Part of a small language model's weights: 359M tokens.
MLP neurons of a small language model. Each row is named by its layer, matrix (gate and up: input weights) and neuron, and shows model dimensions 0-127. Each number is 128 + 24 x the weight over its row's rms, rounded and kept within 0 to 255. Numbers have three digits each. A neuron's up and down rows have the sign that makes its largest values positive.
After each neuron's rows, "fires after" lists the tokens most often just before its 100 highest values on Wikipedia text that the model never trained on. A number after a token or word is its count.

L9.gate244:127133152107137133175096147131157080123182117112094119146108117112147122163148110123108190154070112148158118160156109148126157175150086140151156136122116127112153102102116110157115142107160153139147090135109117147124088145099125125118162108133129131198084154118140138196115092175117139138141151150126110158109099134134129120107122130151092101151154106091116131127119127171132120128102
L9.up244:215098095084133107114154138126124107131097135096083130100130154138117124134119182119171146157122122119146128119135133149114130092151142118119100086128085159109114092122152138138122133135165093172143121166124121109184142151132105128150124099140106121125125119116121132105155107142165132113116122154136137123158139165135133139117103098139127184136120121139155128126145124168104091135165
fires after: " for" 12, " in" 8, " to" 8, " on" 8, " of" 8, " with" 6

L6.gate487:137144161117114190139124120121152149112129146182130124141138122070126114137133141147129124130089150121120095105091162137098175110128151099154113106131124106095166103155113120156122113114147143137102139197119140089168149140161194092109143090150079143097140111122163084112119095155129107122146114103087115145114154113144122161149131123127123160140116132151113138110151123093147143149116
L6.up487:118129142104139186151119125126138108123136188162123108117096083137089105117132129150119123120090090131107119120106099148110140130152180137098121119096079124113106124134132126165147135126161142129101129136100155100136142139155092131104127103128119113112122105098124110117094126142129110142153077131092155173120134141122132115077146119127116167142110112141157117149157095147148190140119
fires after: "\n" 34, " (" 12, "." 6, "==" 6, " " 5, " Em" 5

L13.gate437:132179162124118162134105118131144123131123125109074100118126118145137157156113179163137123140161155142111097130116152092150144135089148139133182134173094145117168107108142159102135153079108116168154142082107087131134098108096109122144162135109082125136106131154146093117087109126111107119104146077150125103132089116134093114169147137130123127130122107134095132123163103147158141118133
L13.up437:141128132169107144105103074165144116128119119152116150126123201140122148120112124097133096101111115111132136139146133133127108084110126118143137106135139134106109144129122120091091104116135140138129126105096111133061147137104159091136122112118107145114116167099141159106128141090120162131121134082109166159150124141168113162192180098122154111125111172124102079110127132118121149134099
fires after: "–" 19, " " 16, "0" 14, "9" 12, "1" 12, "|" 7

L3.gate327:156112139113128115093107144121146092140122110123103119136117123101122138127116118146098163106112124080169153103094139105119169140100127172122117106141138149158147077155138154193105134158092129112089152146136162115193154140144128096117123169116134113123116143129132128111155116121170133113132133110124127131121123115119184181111153120116162144119099132146140111164148117174137144122150
L3.up327:117097098164071109152137128074174091128124161134125148116103151126140140113130134112135133084098125147088133130150167091129172123146156115150105150112113124132147130147148144145097122172156122115130126095115132141126111120132160145139087158133120103076075145123115098106106154158128163130129114147143159140150133146147108133151169144132099140101148095086133125139132134091136102104175
fires after: "S" 24, " S" 13, "V" 8, " B" 8, " " 4

L9.gate148:150116087138126116095122177159141158137147163115124121115106159137143135157162098121113127123146115089148143104115116123133165125113094117110152116106126146155155157156122116109099143170137092107127106162125139142141095153147149126112152100151135087142131087052102140140142138094096095122137126105161130123130123124171160124166151158128131109140126135136124153097100103129160132117132
L9.up148:149149144147105133152139107126128116099088115139141150105141115123153139109100141160156089118106104092149112117134127092120132152106155072135110166125080134128100160120097088128123167112122100169135103143165168133127141099120133134136120135187128111122156107153086089112141087102169136115145136144113182130152133131131113182124139129149126107172112129092114108133106163107139095095084
fires after: "1" 37, "g" 6, " Q" 5, " E" 5, " G" 4

L7.gate649:084074082112141098150108202151139169161089133092187139121146138100139136156097147090102121080141127129136119142156167103141089148156101134150130161155121118131165116126127110110141096129123194120135134140122123159150113147155165135149140130109107102164128147159149151136147110164121165133077156128125134122092128082091107153124138165169150144080114120133106147139095113125100182118109
L7.up649:164127089135131074094106121112145147120136130163143110155153155120122148163138140153115145119129122073108158165135141130163133163164153145166151130138091128142111109131149121095136107155126122139120115131106085128133133128122158106101116110123155133074154120100163151125104082169147141133103168104154140152106100085117134163136137133142133132141078133145143100113113101117110118139090
fires after: "\n" 74, "-" 11

L13.gate596:131127119135089111119114137132112110113115177122131114176140139090094109100149143068115120097139134150111113149114153123121114139126131068140083083132137117093123158105119115106093085136123195165104096161109149116130152146150124134069141151116100146135123156098160133136145119143133135167129130104121115158148129120172110134122114139116107142142104093143121117144162149114181137172141
L13.up596:186108151142112125138102139155139184122159172110121130159172156117132127110130169119149141127140129090122132158119141129083131110179121114117121087134173101160122113187170146126120132101127154130098100177118177135106117126144120111082133151156146107102134142124144148138113140158125153131152098079161156124071102105141154135144103089122096193122119122112155101146126148116118148133148
fires after: " |" 22, "." 17, " " 8, " —" 7, "7" 5, "1" 4

L13.gate168:148152100116106139135136182148143100111136162095166153160165156117151120121107127128166142144151158137140083151121116145126142114127143165115108074121132115141150129120107135157144137110148113163148084132134142079158143108114135110098128105110127145116170150177136122127118117164149145100121138119115126143130104138156137148122145119102145129128136125117116134146155120076140122110139
L13.up168:152101080092127122115144125126152169131143090132160088145129152136143130157138165100124129134139155106112112162127147120115135126134131132151158078143119108092132141148166133144138087068120139093134157163151149120168103093091095196094104171144134130110154121134139103133184147122113137164163141122142119112144112175133131100121130133133123108129139086148140116159131106098146141141132
fires after: " |" 29, " the" 16, " /" 8, " of" 4

L10.gate579:087127118146145160129115144123160119110140136101154079143109098098122124128093158134108148113120203121106137048121135095146120159119110137106167131124122119138116120155105113119131122121119140138113103171140145126143123113137138112110129171105108144115110079147135114115099099128110104130138157076095100088123114132127128136143113171157147119123077110124067154120132150093162129110110
L10.up579:185118147140117149125126141144157122109141119128122079142086098174115114133113146096122114124141152143163176098186112108081127165089103151138139137126156121119117134148117113142152145122094120120095107113156101111127142104153129125111096144129145154101134149146159142121114135125145099142129137115119078149105138143092138125144115090149110077147124185163166133116103156113207130062125
fires after: " |" 28, "-" 13, "|" 8, "gu" 6, "2" 5

L3.gate472:134172166154138103115101077100132103129122119140145125100152108135144112126157130108063150164152095110133118167158114163132156106130183135149142112079151135131099115137106122117168130090116107108126100144102180098143122152152134157087148100141129105086145134096175116102086097134130095124128137160105111148119104178084167194138113116173119087130125131118145125131093123114090134141112
L3.up472:089174101121143162139121138119137112106125127141142117132120139127152110128055121115119119143092060118150070151118110169117137160109128092130131127085090125142123121121129126131136156104138137134102097154147103144127153105150126099151143122128067119158131089165096137125124148144140127109133088195142161139124122137115079132142141128142175133104090144129104153131163108139125116124175
fires after: " (" 21, "\n" 19, "-" 9, "qu" 5, "www" 4, " \"" 4

L2.gate528:153151141126110128154106152132113143109143182070092105166149099109098102131114123125113135148138100108170143131115146102090137135149097165104122175163134132113143120129128137143134126123106103134097169119134107143106089150154145102127121209078110117144098141130136136141115133165125152131084121062157161119111134117106081153143150145159170146119096160097136110129126124147180150083136
L2.up528:115173109117095146157095134117105147132133137105126133137111157123091158170142145132153145123117108140142114132062124111137138093118140092172105103147121143129122148165110116120109087109130145083101135138150106121133109140094128156194126143147129119123152123090142104108127108133126155179093167142125132102130124082119112084102099139111157167116117139134108118132099117112112144112136
fires after: "\n" 98

L3.gate639:156119128107145151124123132146118114146123157119088143174144084127110094168119119100171150102126122149126132131098188086098156135131125170137150138128167160143150141180140139087132114170104128135097170134144146141145119084126167124096129125173126140128138123087102164145102135152147090111116142111143146106111166091106147112138150128130086137125088119127129133132116156132120137102131
L3.up639:101114070140119090157131125163145115147125153116110119121169154153148150156093092142129148161120114097147146194108116108124129119107154140180146099131108063139122103125156099094142110090145149119117121136106144142111107137107145152145120136144124138119105139103150108111125141108151157121120132183125121110146175146137126127098143123174140129134138160126142148093113131078123091105118
fires after: "\n" 100

L3.gate522:077061115116122137154163129115151081130080143124114117109142099150152126147120112168105118116177114129132163130161142105130094144093125141171148097109112072167150130177151115162148126084134104121136116133117147175172115139120144114103110147135154165098120127112122109112118144163137116101068173124132142122103151105099150131133121129084133132119098112145091155149090128113182131156131
L3.up522:132113149130095129165163079112140090167124121135092170115146117136132147146090155198133139117145127167091124117119136107107109148112183132175096092123137073139124120175134129093137133154117148107138120139142148139123168140113123115135131130143154115120136120147134117137123108181105101098102154129123112161131157144090133138147152132135088104140140117170118138106124104146153133132187
fires after: "9" 56, "s" 5, "S" 4, " " 4, "th" 4

L14.gate388:081126116141157150124105166122125132134104097122096138151126120173154138097169083125106165131072134132116118130141151135162163146133117154086132099117137162115152181103141107120176085139124145129139136127067151125105104109148132155121136110128132127138102175107117120103136108055122123177153159090125133156140127121120139135123079121117155099142115109130149105093150115140127114122116
L14.up388:125096155159193124126088121115127065114128107129123081107098130127160143099149161132108099143147161114090144130120135124142138096104124101136146141088090090144108148129132120144123081122121124137146147106139087127141119138134096133129152166094133170133110112107133139123095105142122135127113117155123134115142140095086110121109132166089135178110134128107081123121156145156159110155115
fires after: " " 51, ":" 16, "1" 7, "9" 6, " +" 5

L14.gate73:096109160112155147106129106143140128106135151116142104078130183144150115155111146099106161144101139113110175103135055159110109147131102127103144119126081147093113137124151117158160122113108155109115147108127123134125139159155151117165144103117161119141169116142112085182130097138141123117120134122186093143132155122125146113161092145099072109124143091135111129126129116111141157098104
L14.up73:115101141107140186080153082171138137128140141090152158124119154132109114142125143157117136158117145160089162125127111118140109156176110100132110147141113147103147103164123137133146129069121149113118181063094120114130133146140142117127121087097151148128153119107148110173146155112147125141110134108149143164144110131120080131136123140093134129098157108081113151122115095123144137125142
fires after: "0" 30, "," 23, " " 11, "1" 8, ":" 8

L13.gate287:139130097111158104105088148098100157147160161125094126124135087141129124157106126132097123091153116136137122105151082117138138119151144102115108150129102105174168126144129118109130130139128122099122122131153161104154123091132108104148149125078070098103116104090114106116120104122098069144124150147130114127143173133106124097158115111158086140138115119122109124161101068109140150148112
L13.up287:161136130106181168117151131131137154113110108124110113133148113126137168125132091126142106112113133119096100145149137111160131146146149086123127143155116089109160104110161123116108184115190133109136131100107127147151126125100150132102112136098132112091139114133147111142140132123089093179106102134160129135089118127154126109141153116119099125110103131075079166088100128124106147133105
fires after: "1" 38, "9" 18, "8" 12, "6" 7, "7" 6, " " 6

L8.gate322:147161136138109130151137116083126126120114152136117123116128145145133103110172121140132093087141103097128125157145128142107126166177150083115173110113158115136095110122100149182110144150177123138117123139109115154180143139140109155171140123086096133140148115106119130098126100152099101104139103089147120129125151184133173147094130094101114124098140139137142131095111097140097107124110
L8.up322:165124109141152135148152149128136135087150100122130059126160136077148145170109090127140110124136108156106127111121119120116122143133092161114112133132145149078155110166120147121108097136081128077109157158146134089159124115149122065083180127108167123128119178128168110109139125111077095159114109166136124121141089105117116128167121126095145147140100094147137117131131105132160154133124
fires after: "–" 48, "2" 36, " " 5, "0" 4

L8.gate499:096089147113133112100170098093131143102085091119107111147121095126122129178121129172117075113058177151108103122125164128094133150133131132147161173122109156130155094126112088155143096102130155123137134137157144144146147132131076109144151109104109139103117133129070106112145132121136101111105142107173138117110116162138159176112132073131134106128128154070148162119114123126133090121121
L8.up499:125153132111127130114139113137129162125158127159112127203117167100102164122126140111141123109146121104093102137123174145153134152136099099120157144107151053144109145070109092085124119120121130127075186167133080114139128126136170107110097101096138073101144126138102156143134137100093094129138107130093110117124146104159137153156128119132135149137091117134131125134130131119112088134135
fires after: "9" 24, " (" 19, "1" 17, " one" 9, "8" 8

L9.gate220:087141097110162140124119135179163126165112173154117153124155148152141131135148076095119143100148145127136177148110132102117150110132124108094169118130109140149144144152144103167135157116131127085085118136145116156170098109128115106111108149104107137111150120149136133140174116088119148128127117095134084119132079132136110146122134123072140169147121102120140101143123132064170135120128
L9.up220:133108127145179141155094128126100131104105126127173140110133152142088122097136115141137150109133151156124114110116182098155161108159138116159114146105122128136120161136127121123106109122123098126106095150060103188159131155120115134076120126120117130104119127127130079162136125116170122143127131127128129151107111077164118107113157135119144179105094127123115137117147159120185141106164
fires after: " S" 26, "s" 21, "S" 9, " " 8, " |" 4, "-" 4

L9.gate63:105106090115117107095091107125140140132163143115150156147126134135129130094099150094081133108127128122122103123151143151103127141134172103130093123102188121115086112106185146183098134107120125081152101145143084151136125104122103108108101123155217114097095144126111112112123123173129125146131150106129126107131136087143108121115135126112108139123097178137113117146126128136128138090109
L9.up63:170154147140123153165128088122127128088135129133161118123135068141111146108117139145128156157103126108120098096098118182114174128106084116110083137119132112143143140147158129165119090081144109156116175143129144140132085111139165135163170092125118152131129102139127176162102161150171118137137153180104133143118159171105126100124139113146111065146163130122160102127108116130136130133154
fires after: " |" 35, "s" 20, " the" 9, "cre" 6, "0" 5, " " 4

L8.gate459:136152136127161114139081141129142173102183161095133131146118107158138150115114128115136160105124102100123124137131151168113124114128140128142147126137126104097144140109136132133123108107105107114147112192146104101073096115131100093136133182080107103073119145193131128134159124132105107148141156135128157118100076115138089123158138146151128149160123123160130150144119097096109096155145
L8.up459:165138118138129167111106133151101132121139115173131111134146157095193159129113163091127144147118132103144157099167108124115135078110132087121135172145163158144171134132083115134109086184124113144129128096143136101056064132124112111132109178131090142130111151132170122112137178127151135122164148115132123136137145139144122106088153117130118127106119106103106117104148129136152091156126
fires after: "9" 34, "8" 17, "1" 14

L2.gate312:156109090125105091096093164184132100116114153097107154129178109129124087150089128105133123159143125134144103152109137110098145139115122110104134136145118174124114131137088145119109129138128114122109138115153125135091104150092181141123134126129127104143111120113121158152162118129151143132086121064121131104094108124086137133136141126147137130108112152132150173146091091116164151064126
L2.up312:112130142132140105080113106124146120174053170118100098151121155123084163142123118096111132144170147116099162140137107158158165137144167114155130127116139123127119074137089155107117091106146121147124116123114160125153083153166103116121161108144173137138142124085136134148161153162154138123182122148134102117121115172134077117111129099128117161094113102125129120096149126129106123124099
fires after: "\n" 99

L7.gate342:101167103125151125174119148133121175152132114098077095127137116119151118101153133167154131104114129160125112129137140142173110174128111131135114118124174155129184112126140114100145122121091158157119157131130132123146122121147145128128155109120133125110126182154163127127098163127164099102095126080158119108096093154169139185152144140187107136103156165169131107129143107124141117117116
L7.up342:141159158117138142127110145149143125130165122161113110145114192107107108145129097130131080140094167114162112148102085125103157127143114174105130108108116138124125124104126137135144088097117117113098113091115125133106113100130184127118151132114083133154133121142130114138121128102106107138135081101133137108111081154125128160137119124075117111129107089136112103131161126145147146090119
fires after: "4" 16, "2" 14, "3" 14, "1" 11, "9" 7, "8" 7

L7.gate409:132166102159104138140166166138145132150106138145118128127136107171140114140100097132117082095163112180139121171151105146046102125098131149140132152145099137131133126172139154116137100133129111106142112161113123166158146164132129140080117109092088109160157140108111152116088131156158142155097118134144083126099131119137142141106116175139117118122138155145110164153109108091144166176130
L7.up409:145139162094130148113150104118114106120088153107091100125140097117140109118127152118126147096124149161147138146169175175168107117140107155115074109155136146125081118144085111165124132127122118130151154153154140118106141126115149162164112147131151148134122125095130128173084136132130112142126139139162114147102124105129096146112054132139133140129127157130147121164114106134168188153122
fires after: "\n" 35, "-" 8, "." 6, "Jo" 5, " \"" 5

L13.gate688:142135132103120132093133169154057127146106138130142110139106132100084131108088197144142057174104145147077086134130091127120132093151113128101085139158126142161125125070120130124133099111134127135115135120147140147089115120104135131097106135113143161130129096113122076132154109131114119118127120091123131141116140155121116096119158098122090115127156089109110102142119124154138130140124
L13.up688:110160127106113070138109177101144144144116128160089132091088109143101146105110121105121148120077132151165137167121145144140104084104141126145146116183132159110112140145086078091145099098146097102122099134167120148154156171144191098173125132121176126097159150157151132134130114090147135121119107138136112161127121163150094172136183109158123090099111141132128106117133115099084094123154
fires after: " " 79, "0" 5

L13.gate179:109148140090115074118141139155124117067126156170135099124109140120143110165136137148122148150124099154137129065087105123142108120128144113101081103121108126129134140135119082146118104114134105118146103083094128124098148130151130104153171149091101135104101136099112101079140085115111063140110142169146157147138104155133123134133101202122174114149126064149099107106105090093131120139127
L13.up179:123118129134129170111122119166104144139119133066134145153140109141137102174131153111126127124102125092090129145152142175129116126116096151137102086159143131090171125134128132161117108109140129116166083137126139121106087135135170081140113120119146115133129174122098128115132146148157138139121136154120159139108116137204125093153090113154142109145160123102052097149080146142098122104167
fires after: "9" 22, "0" 16, " of" 12, " the" 8, "1" 7

L10.gate571:168138105100113118142106113122159116146158142105130089174144124134161131113112140126138118138123134121095126141137141122132137160094117170135133144092143128115132151112145147146109153143115143164151120127111106102155176087125144099073158114129134135149142143139137149132167158161161118135122129138189093116168158146164105124138142121097139178124141129114154105135138088134144145133124
L10.up571:123154143121163105106138129133146166160122133138139171160077136147105145164147124135098129127151121106116126138120149136122136130129106135157085130162125119159148163161133229130123145120105108087091137097150117156165123059117117121145142093160153139136152124133110102089119106157135111094136205113109137123115090095158121142114129112123179121181125119161098113158119068140127141134126
fires after: " |" 26, "0" 18, " the" 8, " =" 5, " GA" 4, "5" 4

L8.gate74:134128162132139119108159155152126157092177158141143116141130169145118140154145075152123108142144168100148135104157121144108122075136101104116136094160101137121159127130133159137121109116159137126111083114148154159140130117161130122094149083153118131120165194110150103153145150135137159169141147141159112141119108156113140182126147136120124161133113164154133160154123113126100109143142
L8.up74:116147118138105144117154149083128145183123142133130111084146143142126110126096162131102119070113124102135137129120085101096107104144134092119168175162127140147120164130145114115122117125083158109138102101125165100126120098140159109081124110135148146149139105146156102117145162143091120121139137108094106146100097116153115152078162141166134115084116140102134129158102119092149111142121
fires after: "," 28, "9" 18, "0" 14, "7" 4, "8" 4

L8.gate371:159151100159167148153148127108161166102137129131125091154122128119142148157125132135172099108116111091131097131122143154111110149086133117107104132156110120124161133106148134207111128117095128130109138142191154149131103175106109091127114114066107102122124129148138102129102149162099113130123177098116156120143080126138133122113139143106158108142100096127113133136123111140134128136134
L8.up371:136172123119095167109081143081127101125102125165121128102097100162124107127126132139141155120135164142126122171149123133118110151121117155136134135172123129117139158137139112144157173114106137156161203156163156103136123100142124153118093116132138119103129098130126063134162159180110084092129166082107107090119115101138141131141082113140114127108096121131119140125143127094100076157092
fires after: "1" 24, " " 20, "9" 12, " (" 12, "born" 7, "," 5

L2.gate5:140102112161079133145140099095140153144147118204113131127126113167110101095133108113136142151104110137089166142093174112127122097129097130104127113141099117137109137106120145078136099155135178134154109082102102136094103113144119149121073106141090121124110120176142117113132134133151133111120085109167153111150109146170139112135109129164183130141157154163117082118154129108100096123100
L2.up5:096124141135066122138141124093156124131111097176121107160101094145137146139133103147144136127107153104145158152100136133147096146109090136129105183154125119153117127135147134112144099106128174116143129160084115146124152118129164154123112084101089151117133146142127149111139177126134124112107078126180115145109101097135145113151138145102129122067121105135134138124139137120135119102142
fires after: "." 44, "," 17, "1" 10, "3" 6, "2" 5

L3.gate487:141106112085127199154092116169150109150165151121135073099146072136103140119149135135150137152123103107105155151144094130142135147112133115116121088126088127154109148158129099141128126117101124099113153126121147124148142101167161093149143120183106137137106147112099121150102138144166075116085071148086145110105133100123139191114120132131144105123141140151110133129132094144137140135080
L3.up487:131129118093166180122119179108147100106143146159128132073138109130105133131146069118148153127071145157129181147109105162119107120134137161136136132148131118159125151168140117101105093134165097133116179119119110106106142120129137114109097142138093160085103169146112111092060120133122134134123138117105116095119158128127160162097136128137096103148154150130123153119146095146126118120111
fires after: " (" 23, "-" 16, " \"" 9, "." 5, "\\" 4, "tro" 4

L3.gate438:127139131147135130170125144078111135132141160156145090121115111155095098155144145119145120128119104147171160088134112109093161100163144144111139136097136145140137129156117111104068125105092107135164141147142109153151136148126136142129113146113143133122163107096078090099097100143121142120117154146114133170128140093136134128116135085135089129114129087177102138108097101113174124120138
L3.up438:114116141127140122169121139143087114151101136095112160145155137088132168149176134130117179089151163136099148154108152121166162156110136132162108129162149139081143144130086152100137130163144156122097088148092142127103115113133119113106072118126123142177119113144155095098133161149124100156161129188166116118133134118167107177165086132135131149122149110153108136146172127147115113126120
fires after: "0" 95, "9" 5

L9.gate399:141131128152099124113134151141141110111155127154119059110090095141077065089136072114113141115130112129166148133120057132162187125147134079139089108166131133136120113121143135101142135126140130116100125123080090144123118095146128134131124105088094121128148113125146171090118092109135103137183185161142126133087124157120131105142128112130165127103150145159103117158112132141157141121123
L9.up399:108132106139145089122122163134167118107113143117103117141083118179124152141158127119139098100098155110127128085100112140132115123133141133095126146124136114113132146192138167081107096147112116098107175123123128138090113154121103108116126111156101143103130156100126135133160136133117123129149102091127154127156139111128117136117136165096146123109158117160184115110136106162143172128168
fires after: "." 27, "0" 24, "t" 8, "8" 4, "2" 4

L2.gate395:134133091101147122145135105126088112134140128145140087125090173085169123135115146081122131101077116120077114131111151156101146097139128131111127136122107115105112132089153086101062109121166187141120126132122131110113145110148157126125068165124134184107149093066113143202127129103124130149128139137114144132112169172084153137142143147120171177142160137120133106142134092094100133146089
L2.up395:161114131103137166135110107140124099119144110149105147122122144182086113122110169120124124136098138117120130139132116115053140119132121165142114091113118136162091106104128146135123125126121117154144149169072153130145140141137147165098112111123136103133127119133108129139090158127104090148161111097126172139101108140074137133167185140138136139112138135174062127143144090128157124111144
fires after: "." 47, " " 7, "c" 5

L11.gate275:102162163113101102108161137140122134139111150132128113133092131071109126157101104124094154152116111144126122137139125109127122133119156109113149133116105128086078108131115086148142097118117126121150121098125101169152122124114123108123078072118121156129179092165156144106122119125105102094137115102120146146106139154174128156162153126137128107133115140126125150152118107128127164152110
L11.up275:117096101125136110129098129186133085141121121124152111108106130125104114095089134107145159113124139116137168068169135153168132090096140158166112144151153097141119150130179142086089120123115129089106116133185135088155137145143162142139136147126131127058138133133120146145125144119136111147141119145143135135101126140143098140063128116105117097139128156158138086104126121149087098153092
fires after: " " 59, "8" 7, "0" 6, "1" 4, "9" 4

L13.gate331:105092126167144115146139096150109153150154139117175115150148126113101153125107098125133096161123186152120123116138124119126145159109135073109122123150124096101127139107129127106127110118112141136140130074154114101128117158150136129122154093114084144094151107141110139092138153118173168141129129121177158105123094141114108133132149156108155173131157136105083134116131115118093162154142
L13.up331:111110121150112111156144104164137170144102127111150133120145148130160150149157094101116117088108149103155164114118144153105121130124127098119129159095151094089182132110146129112076139158161137092091118127150112122136120138153199092109142087113124101120095138168152114094128134145120165100161135174153102117107122141110092124152168108171140111092104151131162143130141121165101155115150
fires after: "0" 13, "8" 11, "1" 9, "6" 9, "3" 9, " /" 9

L6.gate651:135125106124139142128141133132102149126116151144110122139151151133100132147171125196098111148097125111076118108113107121135107128102130090118088150159111145112148174157127146108123131121145089081122118137088146098137152165126133115150136114060128169117142106103123119169081139153161056157135156133134125114135108164102123150081090172146088112156127127145128143168129137121119141124127
L6.up651:138129104138122136132100156188126086131148127150099142150122128131149089157107152137133146128124117137138117152135160135135151120117138131164142112146091152179104110104140114152114134154126183104136116184138112144121132114149113098149145125111160120143129149141045109108136170161116112134160105142130116171155120124127126114149130094144134125145140168142100120090119129111127122134131
fires after: "9" 72, "0" 4

L8.gate484:185151108122117118103102166137154147108111109102121103166112125125100127128112148162095126133140134118154130138114129115130096147127152127120144162135106117130121082118176122115116157098184129126166129149118113134149116107163119132144153121093107141046104095119107096103123109141148092111079120124140113133069143123094110162107139150134135144127126190129136099140121125100167113114104
L8.up484:093145132105152144149153128159140087111178158136103143176124143120120174117138108126139109144124152096121147161125132170148057180136064138126126114184150126128112163106112101144139148114128093098139134101141174112100132158126153096116130146173156138115093144141151078144083134157168091123104086117127127133165136131136136109110136116151145120127107140144182150129124132134177123120143
fires after: "\n" 46, " (" 10, " Website" 6, "===" 5, " \"" 5, "-" 4

L2.gate635:128104146145071130145132159136178150139144118150101132134073133148125138115148124112140152148145163148120171132130130136146125138137147115094094116133142130117130174098177147160115100118108143114124099145164124177137148136103136142171133132139092138134163138150157149092162121115133093136111130096161094121130091175144077126165165165140101175096125140114140150150119140114095144125154
L2.up635:085094193124087127154150133092101109132127133146126097156114146147091127088090144124139144086103155135143155152136159137167108131135161157106159135141085116123140148155115131102161115147120108136146097130106162108114144107113158165137136144140120148096140079168141069119177097094140111108096138122136122151152096116166098136177120137116168119073125183095096135112129113104126138134132
fires after: "8" 34, "," 18, "6" 16, "1" 10, "7" 9, "4" 5

L6.gate234:082073128112155117135115140141086148137124123104153158156127144093116142105114135134101080150089137096115118137142162090149131105132112167135111136085162104127144103121114128097149116130120110111100106103160156100130140090136116143098154158107149100136075092130101126141144138118148137110117098132150178137119125121090145103141092135107118139111163142130151138149060109134137141152141
L6.up234:159122143166132109129110131130107152118121126112133116150105102117112086085143156128124171131138134128122162158159133161118115119094141103182094120130113100122140114161148134171147092125140156122102138089113036147153127105121139121136142153159143194127154151134140165162144169131152172135127170139147113144145174146079093129107094079167099103137100126134127128115120120122162132148113
fires after: "0" 33, " |" 25, " " 19, "-" 5

L6.gate161:114137130138129102137138129141119143133139106127108145112130135092113132126102133096152120121139143169154104105112167165111126078139133177138159075129139135163178127107132110144087151103126109152134123133167113154111095149141111153094111128112136094148132155139141142067109115139137115110123129144145118089128154104151170141111131150170150142113183168112092084147126115118144138160081
L6.up161:100145141145163166116095134130160164151142123145103093094138084110132116108148132154142096149113161134174081116132140168129099116117147131142129173139126144145136129129130091158138106134102142102128127155145144125180118156100130117136155107102131131125123149188161175108075105114115123171099121108140123121156139120149093153123129144110105136089132120168100125183125130126129140124115
fires after: "\n" 35, "6" 6, "3" 6, "8" 5, "5" 4, "7" 4

L2.gate693:136160134093128175142140163142111142153148117117123193177123071104098086156114170119132085154102080161129115095106127172149137125137105143125144144171124151123115125115150118124132120104132145179097144122100157114117143110123135123137147130143130135132122150148115159136122133143139134166140108075125096149078120117147118126143134152155154101129159128129115135102090111154178131162148
L2.up693:122100150155104165107148162103146169169101119103140141125074139114148107174121172084120113139126138120107135130152132140130120177102101154144166163091134124134133103125105133135115087121130094130162120086102152103149117125119134148117103096158161082094134131146092115136188085144124152126170139149137138129094141136139117092166148104154142100151141088118158114096114137163143097166093
fires after: " |" 23, "-" 23, "|" 8, " /" 6, " " 5, "\n" 4

L10.gate413:170151097158162098182127148156103145130141136105123122101113128187174110125135129159165094126125143119147106148111081110105154125167097122167152107124135086114162146121125140128156137133155155158082114124115093151147113143090125135106136110161145155156157198106126126140117108147157092170127082108157100152164122119155138154136121130113125121151139085141118083107123090160154133127119
L10.up413:108146124135129167147166140143165108150159110107142138139163105142143147159141158107140134161110164107112130114098100179125103175133090155115134130112113115152125162132156156089150135125115154131080139150160098103140118109135089117091129158108140180150100104131105122128092097158140113122159064134155115101131127108125100126144140078151078090152133096148130115132132148156120112105145
fires after: "1" 39, "2" 17, " " 12, "3" 4

L2.gate662:137122135137138113131109139160135157123161160085079123176163080129122098120098118153081140141104134128145101149122146148140181098149106129104159160204110178118130094165101129122114136077128119126093136140153134134128103117120161123121110132127139131161102135156140137145140097131117087116097148104122123118114112113115114156117131135093149120120137196105105120114114117149142152121121
L2.up662:139116109178094146125090080133104173160134115122162152124163085144148131176127131147133102119114127150133108132124137161166165098116124122150160155121125145144153106121101131123120123165157124080163133136137136140150125127082130093155134141075147144108084131156155119124162111109124096104124114121116150147150127152139127130134155118125121135091172114106107171136118137123143089145127
fires after: "\n" 91

L10.gate15:132146152101138126132093142105125119164136127108128116118102121074132131173146136183182154122177116151135131168130133137111103168131144188132154113123134089090095114167150169152113131189149185142136126113119083095159140124115114152086093100128103168140137151130130133068111108156131097103113130138126150113099144127115158139171146112154099139113125092079118172128138111125137097107073
L10.up15:170133146130132190101155155096132115151134111136112103131148105150155181154136183132132112154101127115133130140147126120117127150130131169167125091098143136144155117104129126141145100155099102159099133129121116106094131132124153149122152101127119177124154125106120192099128132113149136121143122121176133069134178169101094124115109174114095136105101160097129128117190146090130106107103
fires after: " as" 23, " is" 10, " was" 8, " in" 7, " for" 6